config.toml
n_layer = 14
d_model = 320
n_head = 5
n_kv_head = 5
head_dim = 64
d_mlp = 1280
vocab_size = 8192
activation = "gelu"
norm = "layernorm"
norm_place = "pre"
norm_eps = 1e-06
positions = "rope"
rope_base = 10000.0
rope_fraction = 0.25
qk_norm = false
attn_scale = 0.125
bias = "all"
tie_embeddings = false
parallel_block = true
init = "normal"
init_std_qkv = 0.0217
init_std_o = 0.0
init_std_up = 0.0217
init_std_down = 0.0
optimizer = "muon_variant"
lr = 0.000812
lr_mult_o = 0.707
beta1 = 0.9
lr_head = 0.00506
grad_clip = 1.0
warmup_steps = 200
schedule = "wsd"
decay_fraction = 0.355
decay_shape = "cos"
final_lr_fraction = 0.0
batch_tokens = [32768, 65536]
seq_len = 1024
doc_mask = false
train_tokens = 688100000
steps = 14165
dataset = "wikipedia_en"
MLP neurons of a small language model. Each row is named by its layer, matrix (up: input weights; down: output weights) and neuron, and shows model dimensions 128-319. Each number is 128 + 24 x the weight over its row's rms, rounded and kept within 0 to 255. Numbers have three digits each.
After each neuron's rows, "fires before" lists the tokens most often just after its 100 highest values on Wikipedia text that the model never trained on.

L10.up574:135127150132124133172085121129145116144148111123103159146133145155141127132113152143119091123122112110056151107138164157128133172160070092147175130115106119151136109135145126133132097142132116154133141116132080138154131118118107133158110138139127108143118194097136121094138135134078105101097138128093166139094156105163125139160108121124161148129180146137140106165096107156099138133115111113122132145122115126119106118106126084146093134132119141118112087103189109106105138124095113121156133173115133117114146151150114077136156146130127158162100123110145088104138106146112123173
L10.down574:133133160137138113147129090136138077118135113165128191103144101084083085119098138110124152083135106143116131125144134126104109103142098131105125116094131152134096130100114151153105144102104109108108138155165131138141136126124098161173204113109131115106145115106140150095134100121131116144092103096121174128141132167126163155170123115119126132162144116084125121151124128164094157084085094110118135133157127148088115121096134126121118091122173172181153152138129089092125125117113113159123122146154146117103149116110141115116142105135109086146132077136161122158120158100149120139
fires before: ") ", ")", "); ", ")."

L9.up335:139115151101090144104138127127129139112131128139152112114149113140157140152160169152113149139122146112111141111123136108145128135122156101141095136153145118115137130138099123149138188134145102114186159132117117151124114136155117088167109090112127170106078108127092082140121125136135130142166118124147134116157107158125121109063161120095120113148153094197130135139131087143123149173125130138128128149098140121110130119150125093090149123144125153153144107126136133113163141184114134137108143127112124136110117129086121093111106114174158109138152127161121118142129100143126143181
L9.down335:141111142128113128149133124129099064150157143118081094122146152153109145145147160136170097124158112125181114134148140152139120129113121119122102167121108135147155115094184111120152137117115120114132138082158123130121124083112140118151137150148084156143171101117146142105103122128125097187143143106103094131139097106125133154078133094164115166105190108128141112103135136131085153118132090179154134125108157142134108117100120139164153128108108154135116122141150132147131160136109178144146087112120110097122145129151114143128149131103167174088135111179151160160180092144143115144
fires before: "- ", "one "

L5.up456:100149124140121101113162112138110183164085167138101136098094150154128110102132099096188127149145130112098126123165146152156120095137170102133144112110135127119146100118149120122141124173100145111124112119128157114132107153170104124092166132158140122120139145114157131094109122120125116155182136121116117152113139123143157137101138099162168110076151142145125089173147157106145133128126158143126148137142142140180148117090161144121166121136134133140142106169086131147110107123122165124114124147142147119120143162099162138147165151105109102113156108137103130143151118142140183134
L5.down456:076131159144134140136146112133118108125136144099125145091111173164131105141107124071107124125175149116147134127122135108122133099161140148167118088134116136105132134146140160118131126110105117132168113101130106126124091081123132151129126116166109161113127128118110098186178154155131129107156134141114144191160114138122117097123125160115133178110133142102116131125117159132114127133105063159119141119124146125105101123101137155063108130183130074112123182124101151139132103132136166189117117163140099127156082126133134115183160089120128127108097128132125172141077129161173128107
fires before: "the ", "of ", "and ", "in ", "a "

L9.up305:149147152121093114111135183074113120161165129134096121137118129139130139117125085132112099121149159107095114089083141115133107137110114140136127085124110143121085116095111121113132126135117116136115078129119189089100130161132161101115143160123137120129138106125105116095141102145149124139142115119117117123129129116143145150136131104158108150119115123104156131132124140110133126141116142162125112111114104075095182101111112136112120119105077135126155113169129114107117173137103108096126142137123121133139162082138111163164151135151096122169101147164065144183122168092176162144
L9.down305:119151140144147104127112126128181096139126115141144112163114094119132173144121151171148130117135142169151126133108132119110104124147168175140142163151083186143113146147135182119145131165125182137098181154102059130119106104129123118104137092129124133141145133084150123140159120114142116131077157152103129102149154175155139084119088142099130138096139156116121109131135105125141093100134131119062148121111148134159134114109138138102118177099140090085076108140096155114105106123132137103158123114113135101145097110114136127111131144124122114127129143103139142164116117158068167131
fires before: "| ", "(", "2 ", " ", "1 "

L5.up684:106117113141111096098122106109141117104120124107120151131105134162135098092125110122125135080130117152101105141134177162139114160121109148140114125098157134095118113154110127125159123128132117178155146114140071149132128127144160112172102139152174145123118117094115152114133120117115076113096142111142109104153131099078108091123097156109111140124170109120144078106126103144099122145128138144142160130160111107130091137127176114147127113097098142107168113135131101084140117149101149132156132113143130109134068132137124069088132142116127127150129135117132153126091125082154133154
L5.down684:074139124149134163119097144117112140117098101161106101147174153151122092162123179110109142099107100111115116147118118113128127131128143148141135125103135117118100160082132096163110114149191133138139126109125162138122126128128132118115125111127133093120159141135172064095137097146114166114107155143133107141156132115130120089142150135140157145153109128137127150129118130142138168150160134104107092154103137119160140167098147138134059114166137151143112153148124119094162072111120115112117117114110146125109139136197137130126121130069101101134180172141145119130159126073137116111
fires before: "- ", "0 ", "| "

L7.up258:139107199087105146124144132135110050119147125101111124139119170104140101157134129134118107133136150102148049138131128143119156135098160106111122106137117093075103149156148104149083147142136077128117114114124135141131089093108122160139118142147120140111151129137117122124171098124123170121151141182154141168140131125109132106121085169130146132118132183135147152137158097128144139133142122119116105150115116125159159145177145156141161135111147119107083159103174144120172135167122101094132117157136130115097137138176160142121147109113125135164125117124145112155094158163133124110
L7.down258:165152084153136104173115108138133159093113137114102107163115098075117159158156128095105159113107157130101100093140122094128165134095092118101134116108121141143100109115109093146137142147128122091112156141152163125116140136112109139150141119139147111109073141122113137112130152134097139147111114120124110137162131159145140104109120098139138121163113113122114126116138135136121145169167114135149161116123127125125100126133116119085170125153126133088126162167146105132170081146126075069144124180072097133131131134133098170124102096065093147134114167148171134090167154132085124182
fires before: "by ", "in ", "to ", "on ", "at "

L10.up842:164159109109110109150114117137125120160098127069136149098089137154147173157110126145156123141097083109101124082152123131165131095095173141123116076112156120086130119145143113124140122133163125106108173126113140115122129125095081111127152142115132130175129142140126106089136160154161085107119135111114123164135130115094168158142114113130109080090126097131106131116123170149123110111152099133111106131129096145105105135098098146144106108138144150158116103134138160129109132164121114151105136142153103133121105148112122133170138091142133127134076129081112165162079128130129124097
L10.down842:110187122175177144145112124162137133126120121137155105156122104103147122120141073151129134216070113148126091117151161105124097099089115130104113140106102150091114146100119142101187125118149123173161138163140085160112118114121129154128162128144132133100158160129149126132108145132161124132103085112122117082085136088108112125153136111155112139136141125108141136141150160156136135110140139157096118120129157105134119143092109124119111144082158107088091149129134141153156109134164113131119100120115143093108133138143126140125106140123138122155087100160155117127168143090078114084
fires before: ", ", "County"

L8.up206:119148152133103122125154101155132133130131100096180175175138109158125119133117112136139123180096129137136138138131110136100110118135101075120140133141133155136110145125195089096125089140139149129137118129166125124131169163098158112094156118105129141110135107109133122126093152108132141115147130113121125133154114126120146128129121137134141161079133136106145091161101114089109115137134123131116115119112100082128123165160101085158115100139089127117156170099157132096153162146107160092119148126107089141147113120162151114110108141040111154146125165168112124133112164135162163124
L8.down206:147115176084115129144094134136150115137139128116136096151140115173113130111165107080143148145154099100162143144105122153119154149137133103125162129130133100104133154131147128120153147117154168142126090138111154100119136166147068116110080149079128148154135156131117138129103146081092072152109142134167166101127135144125118108170099100156167147152151122090129114125156114095093093110095114141106156122041156117138111174109124104080078152159143120113114161081101076108144132128147101139152129133144090113129109110122105120144124138111138111111137171123127166164153117098152117129
fires before: "- ", "2", ".", "E", "ago", "W"

L9.up50:154112132162154135105107120100120124146142145141143119126106152170146127104073105158135179105128131128181123168121140088145131145142128146155128121108123144123095119149107100124145120100105111091081112179164124140132139187110114117147137152116133139092123152174134132124083137124150149144112163125153130113111154133118154148134129157139125107121130112105129083106123193113134119125132124136136183129100105119112136115093153111104125110109146130090179121101140167123151148125127122123115099114098126070115152163136166118117132140108120140138139091146144143120142079144166134112
L9.down50:126124177135113141081116110118157113118137128146109110143152155092104139135155133123106158158148084193155163095118099127180177132119087113086051144159126091112145116139087152088120131177146126109132169094124159130131124152151116154141093116087134095139122121150154124107125154120114083133114110136127152181107119155148125150088125135130139093110116109137125146131121130161146141109173168117103108124123090120066086158140108100143119144147140138117107138138092145130128093166106109127164169126146163098139130123094130140125097146131154109150180122133124145101200114101137119141
fires before: " ", "with "

L9.up286:100093115103148131162142122102143145151089117120122165152125123103153091101131084139078143131154136141135142093151129146095156133117167184099098109126087101116102129135106161069088154110136152150114163132099090137158125119170163119127161157133138159162130150150134128092111125120115120133129136056148161129104115154124128095077078166110159068114126126126157143165133159155132155130118165146153115113133100114123161112104142131140095131099073097107147128111127123122187103127159182152087126166145147110122145143120144121114108105133158089120146122130159076131124144115171147136
L9.down286:110150139105101125144168140115176113161099124106118109151110124143148108146099084119148142141113137130129141141074133131115116159152112160149156150119096125086123126166149104079103133115147142164170128144132132144113070110122166137121131138120101108076155156100125126140132142084102144106091116116124151122152112132097140135104106099113104125146141117092165118113115109152102140104127127123160135181198095116098142147156106110149170143142140133195149097128105133151087103106160175069120134117120163144096057121148099079115136111103135103140160112155092105157112124131134149131
fires before: "that ", "to ", "of ", "him ", "I "

L2.up693:121100149136122140068130152160075115108086114108130135134151149132106137094126154132135141168132104117116180102147132121118163156102071158099116145164166141138131084124134122120114148181098128097093129134144133123113117116158101121133137151130129156143109119113145127089131127160126140128155129143115112105155137137156149086118111153112151140086141101116133135164104175090141136074107154143117104125156145129137120123116122161147102133132137166141115123126130121116139089094155157125117143140109135176085116148119113081141163091150117106134094122144122126165160111125123112123
L2.down693:113138104112112150141110152139147157140103127164164166164104130121120139114113120134097089121121173135108111093153093129134133140163164122079135137135154123173157137136153131096122097129162104180154107108101129121137114124113090131139149138162106110159141136149128098104134148126128147125097155109141104086101095125093145108141127162121149122108121165097091152135136127141161139136164120162080166151120158135151086140088119154131141135153115163163142138139156147139128101112079157101171123163100101145145086130147096126065107159141103122124121139136144076117136139080146125143
fires before: ", ", ". ", ": ", ".", "of "

L8.up821:142099132107119149129120149114111172144119142079113093186116122141087095127127085102123089149132129162097109098139157108124136092127098139126130152158134104121081121113176131115170138142117107183125149178121159153141094149132094084140113094137156142110138125153180091130123150113138124091094117147093118171157092123134160137130131127144124127109133164147108179166112096145109126091082154127140115158130136122146096151121144145117144149153130129135173150131134109073162155059115119111141125162095133074111142166161153112130128119153111154175108117133104131127073095162123130156
L8.down821:120108158156149071086149153082093145139149154096134106110155134161088175091108126136149105086145126117132103116162150146142112119103114130125110116102136130140136147074160099133127118132108126178143108080137136154099143138095108128138103155136182130128156113102110139126150166124080137119094194112117136133141096133132152116158122156061139144103155108086117102126091128066098145124112150130107138169156177100143117172126112151149101101196121145188107120119098124123148145100113132123106143166121164135120150144159135134129129115134146148132162121127122145141090124133150113130
fires before: ", ", ". ", ".", "' "

L2.up1010:122157135134124094111121134119107120136091114119102166126147169099118099128143117132107113122132168105092177090130154183106104165154119098124071098133081110149115155118146100149083101107144130178140142139134132146145147122163118146180126147125149154120095169143132127166155097130117128134126114111095145097148109074171085138090103145097123110129163170169165159099109125116142147167118121143151138146162124131089139137120166118127104158112108147126135139139157136111145152129146114107145155143140145119136114135154132133107135125135115086127098126167143101102123105134136194141
L2.down1010:138134191103133135189138110116137135126179143085154110102128141126112105086146128108137132137132205075116138118161137127134128122176135147121099102077099099151144124152180126120153141130112135135165148151111138148103133124147143131152112133107119132097124159104139094105115190134148144124084112113089171099180098093141151126142125111119148150116152108128119133116101132169087150184128107111144135124114117078108089173159174130116146118135145160142177149093134113144139138137148101137152140169115115129101110114130124120116125134136117106154105147129087067107178134142114146129
fires before: "\n", "\n\n", "the "

L5.up370:122173121091147160120090155174158147118133128147143124143120126156179137152145107152124164151128118120094178091146090146095146142128099163111077088127119101121134155100133119111147147123144112145155155118122138123129118083119131112208122165097125163115108117077119152084111108107144108130146175163144153113153142117139157138088118126120149082172143107135116152150087143158123118136144120126125114122128102148087107196121104117122101113145100107102148153128133065127106140137149124082147143106109136118088086130130084148134141140169138068126134144150159104118141117100135153173
L5.down370:130124116136103115122086070109105146147123138140156091135122145141131134149141131086142123128150125134047107132104145161172102144093118171145103120112176149119142137148089150164122146142109111149104123121067129116133080166144109109129107104163130128129166165101053123112129097083114148120134133126121114142134130143135109130154159123156124164153061138179140130147100118155146116085146149141079125100090175158171126091098114123142112103147162140143135189118116152150113173163133112125102174148146174147137150119106117136136092108139158111068123123162127108135156152124121131139
fires before: "\n", "\n\n"

L9.up1272:124158142104165159176105127100109145157154133064104090150121132129105130141144120172088109132139131132130180147076122128077074129104101136079167112108120171115148127144169115125107141135134135134113125140140125128109135128115107134164118155157106109140186106134126098103081104073150111100103145140090110114169116160103121123092145093143145108119150152120118171099147132099119118132111084115150161185141126120128138088147095134101118141122142140098180137085120091053146141123101143100133144120125095145108117156117137162142102125132162135129113168095142156170128167113106150134
L9.down1272:120141117145155175138125099150093123168119159130126145144099120137087106121137098107127158152113119125100118142128135165172162113110088110160138112145119125135079108126119129073135108094108115171115104082136147149092149140156114180165161118160152086129162098139087167115146118146113124099100151118113149112140125167124108128134119136132145122119104144170135118133132113140106178131119148139104147134125147141137124112091122123129132118119113092125145111139140123140121158094128113118128132144152137107129159134120112119107136139132168194126129181101124153172119099097152165147
fires before: "in ", "by ", "on ", "from ", "as "

L9.up1138:097122178128163132134119170097207129123122136121136121158106157179136129143122148144101150134133110112131174121126084117112129147138139158146110141160143119102125083140094113143114156104135153158123128120142084092148144129136146126117145170127130129077144109160145085075079108127136097152152128162148121133120107141157149112132164136107134114107169126128143165163130130106130097137132130139138145154090089103169116108130046138147103108115131104101104108127132079133133153137111146203097111097118138124102122162154087133103128141106109125112157120099151138143120103126105106127
L9.down1138:121141200103145084115121182141151121145141131122136140106126153124103067145140113140108103108122145126159137182118132089121083150169119122133094127132125088111183148130153123159140145121107141137120130127160110132130097159110143144114158127115094120145122136132115147121148121157122131156115124134112146145114121122083112108152105140168140145094136147089148123132155153062149172071086114119127094186144114120165156106139107127132120177086119149089124105096096086107110136143105104119140136078165167119129137134160094096148123145100135129146204114116135145144130136151148109099
fires before: "the ", "him ", "it ", "a ", "them "

L9.up1102:141139103090140121119144137159127101196140160137153125138122155127150161109109075083131084135130103107084154128109124128153162157120142142146152102116082075148138127102110144140150131149143137138168088094138108098166155121147134163154150153080149148140149090128115151132167117114163096099082144137139120119121131114145086134167107143145126113129123142118168115103112114138126089131138132159130133160107119133123105165144146124123156131122139123121144106114088113089123103138133175140162157123139113145137158095164125148106108126111154148120149156064135117127111140157141159125
L9.down1102:159094125138120120083140138128117119125086118116122128080078121120110108107146119128117141149151141100102126141132172142135152126104095120133170089138116116100141186157105085117082148129150150136126144144162116152162112115175161096132101151163120140150120145148148158176151155078102096176113127115113161148118096116127158105137108101127153140113105144177078157131125134073184176162151109135181155155139177132128132133127159138113128133101131141142111147103109105122135140136124129126098097128115118141156123147174134125109081117155153112105136099154140133164119144059108106140
fires before: "| ", "st"

L7.up18:078126123083154173084096144074134143134126137153139072129191165124142114153128096142149105168109144077145105156153139127144134146100147138105136121094140141174151149138100127128093165104137135131149117145116158117072099149120140121174096113129102150142138126155117102153096122106117092105157130114159129128141131122184154162142110104117121122127156145118141155156148150138116173097118120143088157143128135118143090116132173130134144082135140130113114137123156191118107118130144153137136139102113138150102131094162117144121088127127109133185150195114133157132143119110129145103
L7.down18:107136144133130105131118137141137070107135130135166100125134089083130155113169185121104107082213142126106131150123111183097171081146109117168149099110099132095136121123143079085108142137122113175112127152105084143156153118088091127138118127110115095147130133094127136142095122144174122137102109155156109092126116136106130137137104131079114156176113102104117147109137095102141178124124156151081117073147124107122135150128119149164111122088097128136139122155137134168134105145115143126176112128132178098147133107147130104199137136139133159143111113133127149122165133125159135115
fires before: "| ", "by ", "League ", "Championship"

L9.up119:138093173128200103108157095100128129112128127117152072131108151129084090101142103122158084126130149109142134116102139153131122152120113100151135157119136132121073142144187142119138128134114127112103122110107123110127113117059098113105136160138138137136123088130146087101130114107122193104142169128080135150133131133127116129090150150171112113113121122155134164160094126131126146129164142057116116128118116108140124121118090080167113127129096079117139125150131083085119141103128118119161155136120132130135141165112131128123113133146125115143147112131112093113112113155129139132
L9.down119:102100100087154123097148125113134137118105130131121125140162126074125103158120096087127162135128113106117102130094147108139126129113116118127145142155117120130113135123156161126174119133130119097127123171085113154138124137117146155100115118140130131137117135124124176145166166105094154117128119114127133113127129136173109072118133143151104091111138138122156184111087113150137115108101112106097141163150129096101092133125159115095133146119140166146107095162136139143121078169132152172168140060143138111125218140146152136086145093122136092130140162138124130165130132137121145119
fires before: "- ", ": "

L9.up1209:084140136150133093123126128119111119110099127060096152170136125101130117106178121101141144192106118087122143072127092118084124146112118123101154150131111161114100142137117145130104112123106157157081161130128147131094132119127083141123091104120174148121118147144145108064140109130092151090120127113108116104153158124193130107108127119152107107100127139128117131127131144133170078176127134160166129111166090118088179169150110115112139129058145100103129129130164158120166081128150141114094131121098102147126133128123121101150126145167127135205148148133133147155108142109126118194
L9.down1209:169133069119167134125114105147100118130096133090129175108091121156114106120090106111092120147064113159184101144121114136133102176104112135147146104086123101123119160121104110162151176120145138150111120131137149128140142105091145123105147120086138114112167123124110126141158134155131141130140120122135125160158083160153112152082096137107144100110142104147094148153135129138107163134127099175120158120141068115086118127121104111149130148137142175124117163090132119089179150126125115118129123097130138142105144145120117120130169113129123109192125155121092103149120145146121125137
fires before: "by ", "in ", "American ", "198"

L10.up267:138103117085156092113124142167149117128112126110120119121166125124120128103118127090117150134107127155103145122138134142146143147111132110141132121162118133107124087121139112163133115131173103141161127149125170108107108129170130128109127146095120107162107142133104091112099114088141160119098143154089097113087143123117137139095160129110102112118104136162143157133130103112134093107138160129123106159113166122149177129120060117110098151156132115135136126147144173130135076139123166176159118134138105119123153151122144109151137113148125106092111154153149068111099117136133113148
L10.down267:125117115136160119139143129134132156116134142145079140106143126084104157124133125150167126106093119102164136117151089170131152109126109106092128112086127118147115132117147121101161113081109098139150106100117107103127152134131158155127120109117166145143106106166107130155108166134081159095114117159125144102119156105169105125074150121077148099169103151145120140165148074112140142143127164113116107146118108133099130139124121127152130100124122135122100143126129154144148113112122141137101143115138126104104187113172119111115133141174121122130127136134153087105175116117117157125
fires before: "\n\n", "1", "0"

L10.up861:130132095075142090141119122128143131120146101154122143114097126125110140143154076124103126120148086142118093139126163141117115072131147128149110116179138165106100139098122124129161110118132156115148122158157128095127161106126138078093123127172147137114105088132059179167104173114148130154112184123165128138099170154140135106177128142122110175165163172147145136132095114134113120133107163108111129079101092119185121108110097116112150104115135157120114118112106114082131124103146135118131155131129135117103121138150088109149126128101116136168120132159140142163113155102113105158
L10.down861:118141105116097088130145096140118096153141147145119151141150109119138112126125135140118138101096136143171089134140091112121130134184107134113136154142178138147188088088136115143146158154110099140118123147116146129115141161132146126098096100114124173087126122122121184160166141105122121112114095127144097155104138130120117156186126129122118143135100100144101143095111121096183151091188141164139076131147063108151162115115150149152110143111131146137114174081117143089136142153116122115139120137148123119117143129115145151138115132149096125101130137108083155140138131134110099112
fires before: "| ", ": "

L5.up939:116175121143112104146117118086130122140128127104105143130182132152108163144174162123116139078104124120159094140115136136169118136137145078132127149149152120154128111154131154109109118175165121156124150116110148085129102123195130139138119081102115136103075134101078151167136117112095132129098129129133153068117139117150165128114110125131117105114115122081104107159112149143126059143126133144129152169109100146124121104108168135130076136118159113140127148114118129123117147119139090150170134143094091112129084108147127175109111132089090168125170111143110138120139141147152127152
L5.down939:155148122112150103114135098087098123155117119132160112123107093106126124116150118140096134175148110114125139082096147166135091156096130136075109108059112104131091136142162132151111149142073131133111134158128111104103150140109128107180160128121137150114124118154142134160193161125127145067131119137114082154117112103096115119130161123140132148155130133130136100109146161115157132093089099153109175150186145120109158167146131120138130136162118141139130108160162090141144120098141169121153130054151088102162154162132097123155162126141114109132119136113145150117122090118155127155
fires before: "0", "(", "1", "2"

L9.up340:098089162092158127099094146107154135079123133145104106151133167117143106170142116143133171112137061135113149094126130153147183157128103101139135104089137108138125151151090134082191123122141087069156135120145102131145152088186087127113156126149132102134161122113121115124134117096117179111135119138150111139152111121108124131096104141099126135134140159125142117143123136142091119127148127120150135148119142128115132181131090098129127092138129150107113127129114088122152143140111130166133154136122135151175141130104114112137141132070124108131083138076168148092105101122117179122
L9.down340:120145164153132145126081133124173129111098150131126138110122147094187147141097180109116130124128152161137094120133147148159128122072070115104135118067165138148137152148132107114150118080126102139092121107153161123124122110122116091101122114136128138149175157102155111118161130120138156137147118121120125128168163155130139169092111081091084125109069147156120142169149139126121109162120148116097072129127118133118155107112140156111103088120159131136144167126109135122146104169129121138133148112101130104091150099144128115150142128115141153142129116115140115146121115158124128159
fires before: "\n", "|", "–", " "

L9.up915:150172128129152175134132139107128138126154120136118109122062153169136140153075096145140076148088139144139075113106119138118130131095161138156121105107112122172092125144081161108117141107127168081172120145146145175113115076178139110109152105118107151127088155142132146125134131149137131092138131164132127066129110137164160161109151104136114114102114127137129130101163148099125163135109073106138123105132099135140146113121138108052120093082133148155132148114161129105104148130092120137179148129135106171099161132118118141107113102097154123124142094121123074156113157125085137126
L9.down915:145122101103175105129098109144140147124126155145188172148090157107133109090137112130126147142130098145119121108104098123114126112137125152168087118131152160135120143133140139086147149110133104156139101115148117140059106071048108151141129105116140118125098118141113129101116147170095130151106111098111146186146161069106139133110163108132110095105158151120157125142158135132104124125118120116112138160116143108117181118127087182158088142123129156152170119090120145089123157150088113164121130161127166138127138120088129183152136155135139120137135141087149117120135139155094109144
fires before: "| ", ". "